Part of a small language model's weights: untied embeddings.
MLP neurons of a small language model. Each row is named by its layer, matrix (up: input weights) and neuron, and shows model dimensions 48-175. Each number is 128 + 32 x the weight over its row's rms, rounded and kept within 0 to 255.
Before each neuron's rows, "fires on" lists the tokens most often at its 100 highest values on Wikipedia text that the model never trained on. A number after a token or word is its count.

fires on: "9" 21, "0" 21, "s" 9, "rom" 7, "h" 4, "3" 4
L8.up876 [171 101 118 135 152 106 122 169 193  87 157 102 125  75 130 102 118 150 132  99 103 150 169 182 148 126 107 135 139 121 147 184  74 186 163 136 120 161 132 177 136  64 104 175 129 158 106 124 111 161 131 171 130 144 139 119 138 141 120 163 115 108  91 102 158 110 185 119 194  53  71  66 127 128  83 123 148  73 111 106 119 150 130  88 104 102 101 100 129 195  83 125 153 136 144 126 121  96 115 173  53 118 140  94 110 131  85 162  94 128 176  70  74 148 121 145 150 188  72 156  92 150 101  76 110 137 114 139]

fires on: "1" 36, "ap" 11, "V" 11, " V" 6, " bas" 4, " B" 4
L6.up267 [165 141  96  94 139 173 120 137 176 172 117 159 162 175 144 111  76 148 159 168  96 142  85 125 141 139  99  93 121 168  98 179 131 128 154  78 116 147 125 110 102 149  40 163 153 130 179 142 104 139 144 130 123 103 117 128  64 141 152 167  73 164  99 174 119 144  55  97 115 163 101  93  75 144 184 107  71 155 140 133 164 138 115  88 113 119 136  91 127 115 150  53 121 118 115 158 126 120 137  95  72 133  90 105 219 156 163  90 142 104 118  61 128  89  62  89 147 108 133 133 164 114 187 141 103 144 125 108]

fires on: "-" 50, "|" 31, "." 8
L8.up224 [138  99 118 117 162 131  94 109  73 173 100 126  93 164 135 144 197  86 159 203 149 160 137 181  79 116 144 101  97  83 111 147 112 132 114  64 159 121 191 153  63 107 131  93 106 139 145  97  67 107  96  77 143 150 167 132  90 171  83  70 137  85 159 198 108 127 171 134 147  84 161 142  93  69  89 115 127 144 154 134 176 192  97 103 195 102 110 156 132  77 114  72 110 132 171 133  99 101 120  87 231 119 106 170 127 136 140 152 130 119  90 154 111 117 152 111 123 165 117 126 179 126 119 130 163 109 169 128]

fires on: " pro" 17, "o" 9, "|---|---|---|---|---|---|\n" 8, "e" 7, "le" 7, " Class" 6
L5.up330 [103 104 192  80 144 204  77 210 143  30 107  98 139 115 123 172 161 107  93  99  97 130 117 141 122 118 134 178 165 104 115 112 149 163  68 148 124 123 135 133 156 105 130 133  85 128 129 126 125 209 103 157 123 153 145 136 129 123 116 167 121 174  93 127 121  70 125 123  90 107 149 139 147 108 144 133  99 160 101 138 113 166 140  99 111  93 187 114  93 139 157 174 141 107 132 148 144 126 157 132  91 110 132 145 123 138 104 125 156 133 113 165 117 151 101 134  89 130  75 109 140 151 115 109 102 121 108 107]

fires on: " j" 27, "j" 13, "ed" 10, " Preceded" 8, " compet" 8, "et" 6
L4.up568 [102 120 186 175 130 132  99 196 119 174 109 141  90 161 138  77 116 141 137 164 136 113 200 208 127  98 154  71 123 181 151  51 153 111 171 161 130  70  93 162 164  95 153 126 119  81 110  96 150 185 175 122 106 115 108 143 138 170 136  84  66 172 143 169 121 161 103 137 118 153  91 177 154 123 150 117 199 146 118 145 143  90 167 153  55 123 127 106 113 171 113 165 131 128 117 139 125 118 187 128 172 140 133  96 145  95 155 153  82  84  92  93 102 172 105 119 134  32 134  65 135 143 151  98 128 159 175 121]

fires on: "0" 18, "8" 14, "6" 8, "4" 8, "3" 7
L8.up831 [156 114  95 102 107 156 180 172 105  56 134 168 155 100 145 156 158 132 154 171  75 201 166 124 124 148 152  78 163 143 108 111 172 123 138  94  68 151 155 126 122 108 130 132 162 113 196 121 180 146  83 116  86 102 141 129 114  96 134 142 138 109 100 209 131 143 133 134 109 162 101  90 171 179 135 100 112  76 170 131  84  72 103 131 151 144 111 130 147 152 139 137 144 119 166 159 189 152 171 124 142 143 136 149  94 131 102 123 157  39  97 145  73  55 156  80 129 179  95 152 133 128  95  86  96 142 113 130]

fires on: " n" 27, "1" 19, "ed" 13, " Preceded" 8, "res" 5, "s" 4
L4.up1250 [138 168 150 146 176 124 198 181  66 191 127 129 119 124 101  91 136 114 153 152 117 160 190  87 139 109 191  61 199 136 123 110 140 159 139 132 165 149  86 152 142 115 184 123 182  85 118  99 128 171 163 115 170 138 120 142 125 157 108 118 107 137  95 117 140 137 126  94  54 165  35 172  99  84 119 104 173 147 129 129 143  60 143 173  55 138 159  80 132 122 143 114 143 125 122 133 148  36 110 128 183 112 137 139 151 175 178 118  76  63  87 128  94 108  96 138 148  82  86  67 139 130 153  96 157 137 179 170]

fires on: "its" 14, "ens" 10, " Har" 10, "ris" 9, "ies" 8
L4.up1155 [153 106 122  95 130 164 113  75 139  83 124  75 134 117 127 155  98 100 127 110  59 179 138 134 163  96 128 181 128 134  77 128 106  51  85  88 127 134  92  93 131 117 104 137 160 150 110 118 170 139  91 109 144 133  78 123 127 140 117 201 149 126 139 134 155 122 141  98 156 110 129 152 120 138 101  92  59 122 101 126 222 157 106  97 163 145  69 147 100 116 180 100 146 157 129 126 110 161 174 173 125 105 130 130 110 131  83 124 148 118 105 146 129 139 122 158 118 139 146 153  56 111 112 145  80 117 101 130]

fires on: " ad" 14, " ent" 12, " det" 12, " MA" 7, " ded" 7
L4.up818 [122 164 102 150 162 103 186 141 144  86 126 116 149 128 124 106 122 186 148 108 137 129 163  35 176 205 120  76 111 109 111 100 167 136  53 112 101 140 120  80 104 140 128 147 148  91 158 113 136 198 106  99 143 119 141 118  84 154 134  95 121 156 109 156 103 143 138 140 126 110 107 133 128 142  96 180 146  85  75 114 161 143 124 116 121 165  78 108 130  88 150 174 132 120 141 181 113 103 106 126 173 135 105 113 112 122  85 110  58 123 167 154  90 127 111 118 101  77 132 137 108 185 107  47 132 107  83 205]

fires on: "ina" 27, " B" 23, "e" 8, "omet" 6, "ma" 6
L5.up675 [136 112 181 124 129 178 121 112  88 184 139 136 142 133 138 191 106 111 119 185  96 138 109 109 168  91 206 114 119 101  86 124 130 119 103  58 153 116 140 169 153 177 159 120 119 159 182 192  41 146  98  82 179 160 139 129 116 111 116 147 113 102 184  73 100  88  64 115 171 124 113 168 167 104 112 143 120  78 125 149 122 140 135 157  96 135 116 121  95 160  91 181 131 124 119 119  98  95  84  98  96 140 108 169 163 163 155 106 180 181  99 109 129 132  87  95 228 143  84  94 166 116  89 136 100 121 119  25]

fires on: "1" 51, "V" 20, " Val" 7, " III" 7, " Dam" 4
L4.up440 [ 75 173 191 176 106  75 145  96 160 129 128  87 171 110 120 118 112 163 177 171 105  75 158 169 133 150 113 137 196  96 173 193 153 140  88 153 101  17  91 126 197  92 125 155  92 113 105 119 135 182 109 103 147  64  81 126  88  89  94 145  91 131 111 116 108 116 119  69 142 128 159  63  71 149  81  81 132 168 107 190 186 137 149 144  87  95 169 123 148 145 115  66 160 126 123 124  90 147 120 137 161 132 108  85 120 140 148  89  95 119 100 170 168 147 183 110  93  92 119 132  86 117  92 110  92 142 200 135]

fires on: "9" 39, " King" 21, "7" 10, "8" 10, "ft" 6, "6" 4
L4.up78 [ 88  52 114 130 139  82 132  64 177  93 148 121 134 135 128 160  87 108 138 109 165  92 112 127 113 115 159 129  73 128 168 119 129 114  87 132 118 143  90 116 137 124 119 164  76  69 149  72 144 177 163 112  28 106  70 114 145  90 118  83 115  85  74  95 137  77 148 128 154 106 177 146 174 110 102 116 129 132 112 107 167 184 145  73 140 184  27 102 113  91  98 178 114 110 130 162 157 120 170 121 140 113 133 141 100 170  74  70 177 138 154 128 155 137 110  46 146 112  97 143  96 126 136 114 126 102 101  95]

fires on: "0" 45, "3" 17, "1" 10, "é" 9, "5" 7, "ap" 4
L4.up703 [161 160  69 143 108 166 140 124 156 200 126 105 135 142 136  94 143 129 119 154 123 167 123 133 160 120 194 120  97 108  70 102 133 172  99 121 145 122 145 152 106  86  89 131 138 156 131 161  98 117 136 162 166 171 129 131 158 166 142 156 176 130 129 127 153  96 107 168 178 126  59 161  73 151 116 109  91 148 245 131 115 108 127  63 106 150 111 111  83 113 174  86 135 191 143 133 105 105 107  90  52 137 115 113 157 108 113 145 146  83 107  79 107  90 175 115 156 105 162 104 211 168 104 158  88 133 137 163]

fires on: "-" 61, "." 27, "|" 12
L8.up405 [119 122 132  87 210 139 105 124  86 126 123  79  82 192 122 185 138 102 189 198 154 138 156 125 104 102 177 124 119  84 122 139 106 111  76  78 142 125  85  96  91 120 155 143 106 179 152 121 124 159 104  88 123 134 102 133 148 149  72 147 172 132 120 138 149  89  80 121  91  99 131 120 116  95  91 187 155 123 121 140 111 141 102 164 161 118 129 159 144 132  23  96 143 123 166  91  95 162 150 106 113 122  83 129 195 196 170 223 127 103 106 124 148 123 151 126  85  52 138 138 187 144  93  78 164 124 131 106]

fires on: "ar" 27, " B" 9, "ina" 7, "ro" 7, "ict" 4
L5.up1288 [176 150 167 134 136 135 119 122 118 154 110  80 139  99 124 160 123  81  82  97  57 178 115  62 101  91 196 149 144 151  78 163  75 148  99  36 141 136 111 136  79 143 122 124  72  92 168 176  86 112  91 134 146 164 127 147 128 109 139 163  82  90 113  58 157  74 117 148 152  83 122  96  89  83 136 103 138 150 125 132 128 116 130 131  87 162 135  88 118 135 146 153 131 125 113 162 122 105  96 132 149 123 128 132 102  95 170 145 168 192  78 162 148 126 136 133 121 186 148  71 129 127  35 118 101 120  76 114]

fires on: "6" 22, "ft" 14, "J" 14, "7" 12, "8" 10, "9" 7
L4.up290 [109  79 111 146 161 144 135 165 152 181 107 131 101 124 146  99  74  89 104 133 211 117 153 114 115 143 141  40 119 119 141  86 164  85  82 151 167 109  95 127 113 146 169 125  65 107 132  84 141 122 145  80  24 194 105 121 176  96 123  90  63 154 148 154 146 132 102 137 152 149 177 168 163 117 153 175 165 131 115 131 132 143 119 121 128 108  65 170 109  72  85 165 136 154 131 159 151 138 136 108 154 125 113 106  80  92 160  87 186  82 113 166 166 135 133 115 111 118 185 118 130 125 171 129 193  90 136 111]

fires on: "9" 14, "7" 9, " ed" 8, " Leg" 7, "3" 6, "6" 6
L8.up384 [132 130  68 110 108 135 159 184 191  83 158 144 159  85 139 143 141 192 133 175 136 163 181 182 167 165 154 122 156 131 203 167 109 156  90 140  89 139 142 158 137 124  58 148 150  99 133 107 138 167 119 153  86 124 133 134 141 100 137 176  99 106  85 155 171 148 103 111 125 118  87 101 164 176 154 186 170 147 119 116 121 101 140 107 140 134 139 122 128 143 159 146 142 112 127 159 121 114  72 132  34 144 142 133 105 135 119 159 175  83 125  88 104 104 138 117 147 169  97 105 117 117 103 100 117 129  83 109]

fires on: "-" 35, "." 27
L8.up1019 [118 116 109  79 148 174 115 156 151  76 120 133 107 121 131 150 171 106 139 172 130 179 173 133  91 128 157 123  91  50 105 106 151 175  69 103 149 128 156 136  83 141  92 106 105 159  98 109 105 114  49 130 142 131 107 133 102 132 112 136 204 109 165 196 117 129 159  84 184 114 134 100 132  81 137 164 128 167 172 159 133 151 110 159 149  96  94 166 104 133 112 149 111  99 147 161 132 204 153 123 113 126 105 143 102 166 112 169 110  99 101 130  94 126 144 140 152 158 142 118 204 109  77  88 142 137 140 109]

fires on: "8" 26, "7" 15, " Kn" 13, "ox" 5, " X" 5
L4.up62 [121  25  80 169 146 117 147 142 188 141 107 139 133 110 106 161  57 114 159 104 145 171 164 213 148 137 118 141 142 183 103 123 167  78 140 110 124 154 104 114 133 128 146 171  87 125 148 114 135 120 176 120  70 134 126 130 116 120 164 113 158 102 147 126 130 122  91 180 196 189 154  84 179 135 128 143 105 180  60 107 137 170 113  98 122 124 119 121 163 118 121 206 100  84 111 142 138 199 168 139 104 153 106 156  47 153 122  74 140 146 108 131 150 181 108  85 117 129 144 173  89 116 171  95  69 117  96 103]

fires on: "1" 35, ")" 22, "4" 10, " III" 5, "6" 5, "2" 4
L4.up1100 [ 97  81 155 184 131  72 120  72 122  60 118 152 132 128 117 122  92 178 138 158 126 111 106 110 131  99 134 176 126  85 141 135 144  77  76 163 108  29 135 122 161 141 133 183 111 162 135 177 155 205 168 118 120 118  81 139 148 117  97 179  81 136 123 106 127 108  64 102 156 149  89 143  98 126  78  85 189 167 121 161 140 111 115 197  89  68 161 125 125  64 121  91 138 113 122  63 115 125 103 101 123 133 121  91  87  98 130  39 141 102  88 106 208 143 172 162 136  88 139 109 116 124  76 200 113 125 113 102]

fires on: "7" 21, "4" 14, "5" 13, " |\n" 8, " ac" 7, "6" 7
L8.up121 [114 185  87 122  90 132 130 139 206 117 174 149 116 117 121 173  93 200 127 100 109  73 125 156 179 128 124 125 148 150 236 115  84 113 137 117  96 115  95 145 134 135  95 151  92 136  96 133 142 140  76 172 108 117 131 137 165 101 132 120 154 130 136 133 116 192  96 107 143 168 119 105 142 167 183 123 108 133 128 117 153 113 139 148  87 114 226 134 171 158 139 138 135 163 124 126 162 155 141 118 127 131 122 127 189 128 136 130 152 108 115  95  98 135 101 117 150 118  75  72 142 121 103 145 108 129  82 131]

fires on: "le" 53, "ody" 8, "o" 6, "ie" 4
L5.up923 [187 134 149 119 125 135  93 132  86 152 123  95 127  79 131 188 185 118 141  97  76 104  95 153 179 104 150 141 109  45 165 165 153 150 143  51 127 118  82 135  86 122 126 124 132 132 148 151 119 119  94 217 149 149 167 150 219  79  73 174  98 168  80 141 113 120 132 104 134 171 169 138 150  82 193 103 116 109  91 148 116 156 109 153  93 109 165  95 119 123 124 132 100 130 113  96 126  98 182  87  76 123 130 110  92 138  70 134 155  81 148 150 158 139  83 120 157 134  92 146 120 134 134 134  75 144 124 110]